config = dict(
    n_layer=8,
    d_model=704,
    n_head=11,
    n_kv_head=11,
    head_dim=64,
    d_mlp=1408,
    vocab_size=14155,
    activation='tanh_gelu',
    norm='layernorm',
    norm_place='pre',
    norm_eps=1e-05,
    positions='rope',
    rope_base=10000.0,
    rope_fraction=0.25,
    qk_norm=True,
    attn_scale=0.168,
    bias='none',
    tie_embeddings=False,
    parallel_block=True,
    init='uniform',
    init_std_qkv=0.0201,
    init_std_o=0.0201,
    init_std_up=0.0201,
    init_std_down=0.0,
    optimizer='adamw',
    lr=0.000857,
    beta1=0.9,
    beta2=0.95,
    weight_decay=0.17,
    lr_head=0.00408,
    warmup_steps=346,
    schedule='wsd',
    decay_fraction=0.656,
    decay_shape='linear',
    final_lr_fraction=0.1,
    batch_tokens=[65536, 131072, 196608],
    seq_len=512,
    doc_mask=False,
    train_tokens=702900000,
    steps=5848,
    dataset='wikipedia_en',
)
MLP neurons of a small language model. Each row is named by its layer, matrix (up: input weights) and neuron, and shows model dimensions 298-393. Each number is 500 + 50 x the weight over its row's rms, rounded and kept within 0 to 999. Numbers have three digits each.
A block is one neuron, or neurons of one layer that tend to fire together. Before each block is what it responds to, as a language model described it from the Wikipedia text at the highest values.

The first token of the complement after was, is, became or been, mostly the or a (was the daughter, is the third album), plus participles like chained, used.
L4.up394:452518471396512571466490503468505523413478508567520474547400509593469566516457373574510430467475475521520473515472558584427528472443584519508501541501457494452410561519472532540446565491475582492436522430540527561533577551501490494541451425545445500504485507549517607499482422445568541518
L4.up810:510463464522526504488522497415451539487485579441386544473511515502588452490466513543402515509602622339547491486520521458496570531530536476536468527489458580480501562465475541501478549485470587464529456483510463443493573541590457566602415400521488500482551444476523490478482513453517425578
L4.up992:439469502591465402567478505455405490496597564498391546446517459503438494423486464477545501529470621487528475410558548607491561657551394498616485484486434509489456512466432399535487497558450538371544441516523485385554503527558436526524407450523488535492535459426478517361520422545538495483
L4.up1286:486452545552591514604545419424584535447516556521506550596546614589471522386511441568486525496477602419459516477441522580576564502544391565518442390542467496439429485488469506504490449518534476515526325573573444485454605432521507516545483504576485455488484536440571468471527481556539482484

Tokens right before a bare-infinitive verb: infinitive "to" after sought/asked/allowed, modals (could, can, may), and "not" after could/did/does.
L5.up132:529499505491527502518543458422583513492501537470525446572504488494469441448505486599516525502538541519496516392448519450588508455520449550504445532490521468449514496493470535404544473433476443557434495429474481455403473599545496496463503573536446420439538454471509553422553502439452573589
L5.up136:557507493491492434513480442501517513587505512510473445506441530455497453536484488594509471478510454602604538447536424559495522464416487593431577447548548561545543497536501560504487488491429433496464469549495594566592482554428489461430394557479498496499498561530482424475546410556445598563
L5.up147:494521536490654453646545497567478514569523526521459532571526544633542518510527483504506453434528459453497463513528486538454483505496462448540511440481539557479482442461496505512518468474493493391553494605610516511480537438509491513497439535485473494435503505465563462455464435550502548540
L5.up196:625509423505582490519441384400511454554513468519476544539484622479463445454396558575535451430659565507432460414493603377536498460472481486581461472587500563583454418382483498520511473453509509487497390531489485517468508529437502440512460499494461451384523420482530464453548527401444514539
L5.up216:559502491559456563504447506464429585460470564512453491441476498438523524533494535458419490536485543541538529412521547542468518429534541554480490437478489516505513404444511529416481450520485467531443506610492534466483461518467464458512575463478460452387555554581494536582488481447415578491
L5.up290:475442495437536464535421435465433513536534432568553437498476480556551463469458508592501481461556461518554555437494577576563481485508491587550413466519507526491519467434467541413504464450479416469471427513508455495458500517476532475403428470511473515441601546461587518455517457558439522621
L5.up334:548512505468443516562496384469509522445482494511523489537482499585469548544497458519494484438513496561497554401508549482495569444498428510408550444539486483561573452468485503550493474532498523614406475414472506472516457475506472529464542556474447488418525544531462569515517424493421520557
L5.up420:591457548513567512531456399451470480505561407496476510465524496462476373439526543493605500407586566515449564448474616407517506463537467466531437515637468504602454451443496501484597463509482429530451401532431465473400565599454537516440374518429427538442615519415570493427557428453488472600
L5.up559:561582486446493499543485505400484533426446468517541512561489562533528489520466530486507463492556470557465518431414458460498543421466511463455503490546451568478510556473515470450445500533536538443526499460493474508582442502498558491558505451483474421572499511525439443411551566439485489537
L5.up650:636492425497628551516344443466548466484438507448503590512395510459510444521480534479500501415561543515440509381502540420535500496457476483488474514643574535616483447394475538464607472470496437478510431487486518519513558531440511378457485542428483456406551455497630492461534533471525493531
L5.up821:551376530584598477544422410499448493574480481629538472484466520500506471476420442529449460428488566515510597427576574460597452471447489504537363474496449529459475442468486508432535468468477515551482467554463453528558470637481520464366489526481531556491564507377603539474610406522446610575
L5.up1050:492501532468432543552460457450468516508514404537536489522440423494484463523549465636439432428556481499548502425556478530488561479405520514430451473508478483520459469465496487428453469539423562556397429483550603593607475511476455435558491472583507492531471542505477539543467518519407533602
L5.up1137:555463491612535547495517485426498469515506622490475569511488523494412509408489527491521458428568529507519514415562517474540629527515383607482518398558434493508471493438443585434527471491477530500480450569448511526446500528449525419507503407475476483433519485451571529489453479474462522514
L5.up1158:490468511510582567532408451434443549524536514604486513426467480495489543477448520498408501480456470504445568499556517567501492476525450643531443420505580476504511464482451579494604464469550466483479489546418532444485499514583504443442510536473474540418610525507516448549555452545557536499
L5.up1298:458474465479473539526398515423499552527520519484487491442480511530487450410481453592570508483490460540480634450478480518506564521514453524411506592581521483478483569527518580476561415474536456532507493473485552484495459613478478457398569587509506491503434561441490478516573443520471561556
L5.up1365:503530494451517477526563508495526487516461473462552490488440399504554467532447511569499441528507508528592490531513432591555516433446490580423524464555459474612476515491484496430480440398474469513444499453470462563515416545459480467460417496550537473471426506458487426508452407388467534505

Fires on words just before a bare verb, mainly infinitive to and not after modals or did/does, as in could not afford, did not say, wish to do.
L4.up648:493444460469557526460441429478479479507467453593559426489498456583491505518425545573460498453490518527523500499391468440498421362461496530472454437458478500538541452461445487443484506431535471611376456467492611555532408416444489455512477449537558551455485511570423466491458486486440438596
L4.up848:572458485532534463495469550465511410483471411584629528512450536483504500527477537499626473430476593577456511442372526491521536539488522511546559579501486496497484554431493556476569529488485594456476534472392500483523457520440485427439475551519521535501446535481447424478487546398513561536
L4.up949:529440550480521458548555356459398517522425535559507527473562500411427418501398511421598453399555413511508513546524516494547515572434468455521526437489496594522448496431420546418508436434458507494436436485522490566540540522401483537426448564521586470542484505547445444484436427468454508598
L4.up993:538494478431505476516538461480460468492487487466495448461439529543492536575512507436529454430525454526528584502504509446552539458434568571491512478529443472516515410453474584414545520438497517455425499473422611529549535503550509499542373471551542520538477485569515507474454511514527538577

Infinitival "to" after verbs and adjectives that expect an action (try, allowed, enough, possible, decided), plus some "not"/"n't" and "aimed at".
L3.up275:571483538483508461511497582462515555479516479482610529555487508577532515468495498563504554513536501552499518464514589470556602445473470507466526516487517486421536516504492545449622473457520471490469483468491685521568511461474395560460423573499379494492506480561529474476517500416388526552

The second word piece right after a lone capital first letter in names and words (T-ahrir, F-uneral, Wiley-B-lackwell), plus " to" in number ranges like "1920 to 1932".
L3.up426:434542524459640440634472546497428491515452513436431487576474536569596542455561564461563483494465537468453582530512569573438442360482450538501473490503456483575462496595465475531413458441508513491554471504489565544506472424488472489446474536602542492445531478512579552519559457492484492465

Fires on a, as, one after is/was/as introducing a role in biographies (plays as a midfielder), and on second pieces of words like F-o-il, F-ris-ian.
L5.up104:436484469505502563530507458519477602519467470514499494479507553546544524558506497450421439495584562487516509491521460512543442484441495495505504551460515394475514439523471513562494405617489408407477398440582449576511516533533394511521544402517490428415515517549616581540433418484583475430
L5.up124:419476442524471547601433551506392541563590575469441558470552605470533505441570449452575470528453510361533532422510517560485492585490427553509573461426491512493466585476459509459587433534537566420559511504618586534505472512589524504548529541509406551508579537541471528506508375543561541487
L5.up239:479519495535496543606516453516502585455500499646442577488536547414469415513466436527537455433509494465534516501445564530615452415378486593551566538518488475507558442406435494481534474523473529511500403561472547521536631532589441500522510566500509530500482446519498562488455397490490512466
L5.up312:528492506443491407573507504499440535509530512554423572506545518593446549488519514486518464445540479530548463413515549531548498464495489524485567543420536537419537515337469579541494402551503521419483521518462549541557481578491519503450502485578441519495458439556522365472463453530534541580
L5.up333:472442549566476511461518540540512530513423452514473557488494543544551427525443505367519422435466454521586542462503523437503463474526516462517499549546417506540526458417508458550513505528388506489563458515523447552506445467564465517502412560493509510438514556541541500509440498595464521514
L5.up503:537510515567500484491546415528518520534576441551405414446468555474553445454493556519512576500510539467509513484457524427515411472400533443510522453427451560500502495578526542533424485622454549545507398502561513472481448484532510629508568534536445442482569509454565530500468464472505508526
L5.up506:466488579567521597487561547551518570523346491506454584511554544598494547525531499452499469494574576524487535393519485422544456441441579457512486523565460526452485494394445444515487487494434384611566472465553576450542455567555448478459490490518408522476470529509497464516476408409453474561
L5.up597:562505528501518479511456559511528521476375483522574503413489496623485462453476469472492585477541513448558453529532440585517520523416395556572517504496572493608469513551495459465502506480486447483487506473554501504502539437581518556435387414517543432485502500495547524532467444435624478484
L5.up600:444489415473530541510482464527501549527536503514482467594539453470509525441471398497578444503597508503504517510580434417488497537489442541512577521397530529528539520350381521522599476532581512506552443550473502532463589536439474469453525526445500557559449574505514528589483453496569516452
L5.up660:409401513467567510520561482539514624522581448574429539516490412541488464491450472484561429457555481507497492465455500576534486468554527554507511561584423506496413483477424541429466494511503478361553426386547459496465443504548564506530479546568514486579515512493533520486509488465461469461
L5.up719:525446535448479566563466508524512588549493469527387567440522558527474540479479484457571494537533506427425575520480422574491425531426559455525443533462474516595532520457505427468480520512492382414486411513558473537506533499496390547457522493505453515484556541570606586529499527481551584508
L5.up863:486470451476572502571523497534505429537480525578499486458546512564531530465516441468519455495507542489520517517568377560532500541402356496456392554584506558436470489545511480507597532443511516384503521548536575509546498506494532537492469489493514573491527556539499508489431440545531549542
L5.up1210:450530509515515480497538518485388514481484543549420565463487443594518495499537442576478474509499560468537474458516531580491490532503471478543534466493495565543523523469451446529457493520549464555568433478408531492419515411572507525456544480458522538439489521499520545503510538416601562507
L5.up1275:479466476477491486531425501486521549429475564516473453494500540641495417506550497453381442503473556463497611558499466549493535530478472586495553515545540551502491480395504463451586368424520581527520476450560569508463525493492494575454465503506487461574530523459536490462520453538549532484
L5.up1282:554446532548562429490518519479462487426504522486460590446503501562553412490404536570528492475493556402549441489500450478476509482547524440463460542495448542567495500470538417543539524485444538524552557561452621555462426505461411574434597529531458463490530444518547525551544454435451527503
L5.up1373:531484447451478485565415445525422483485502534569521534471553552507512535472499478564431391537542565433516499571534459545409576491507546551525594450581527584449503562454525451525529504415567529527554483459549544498452563510472539503490424524556418541526487597596438514421530434489490571627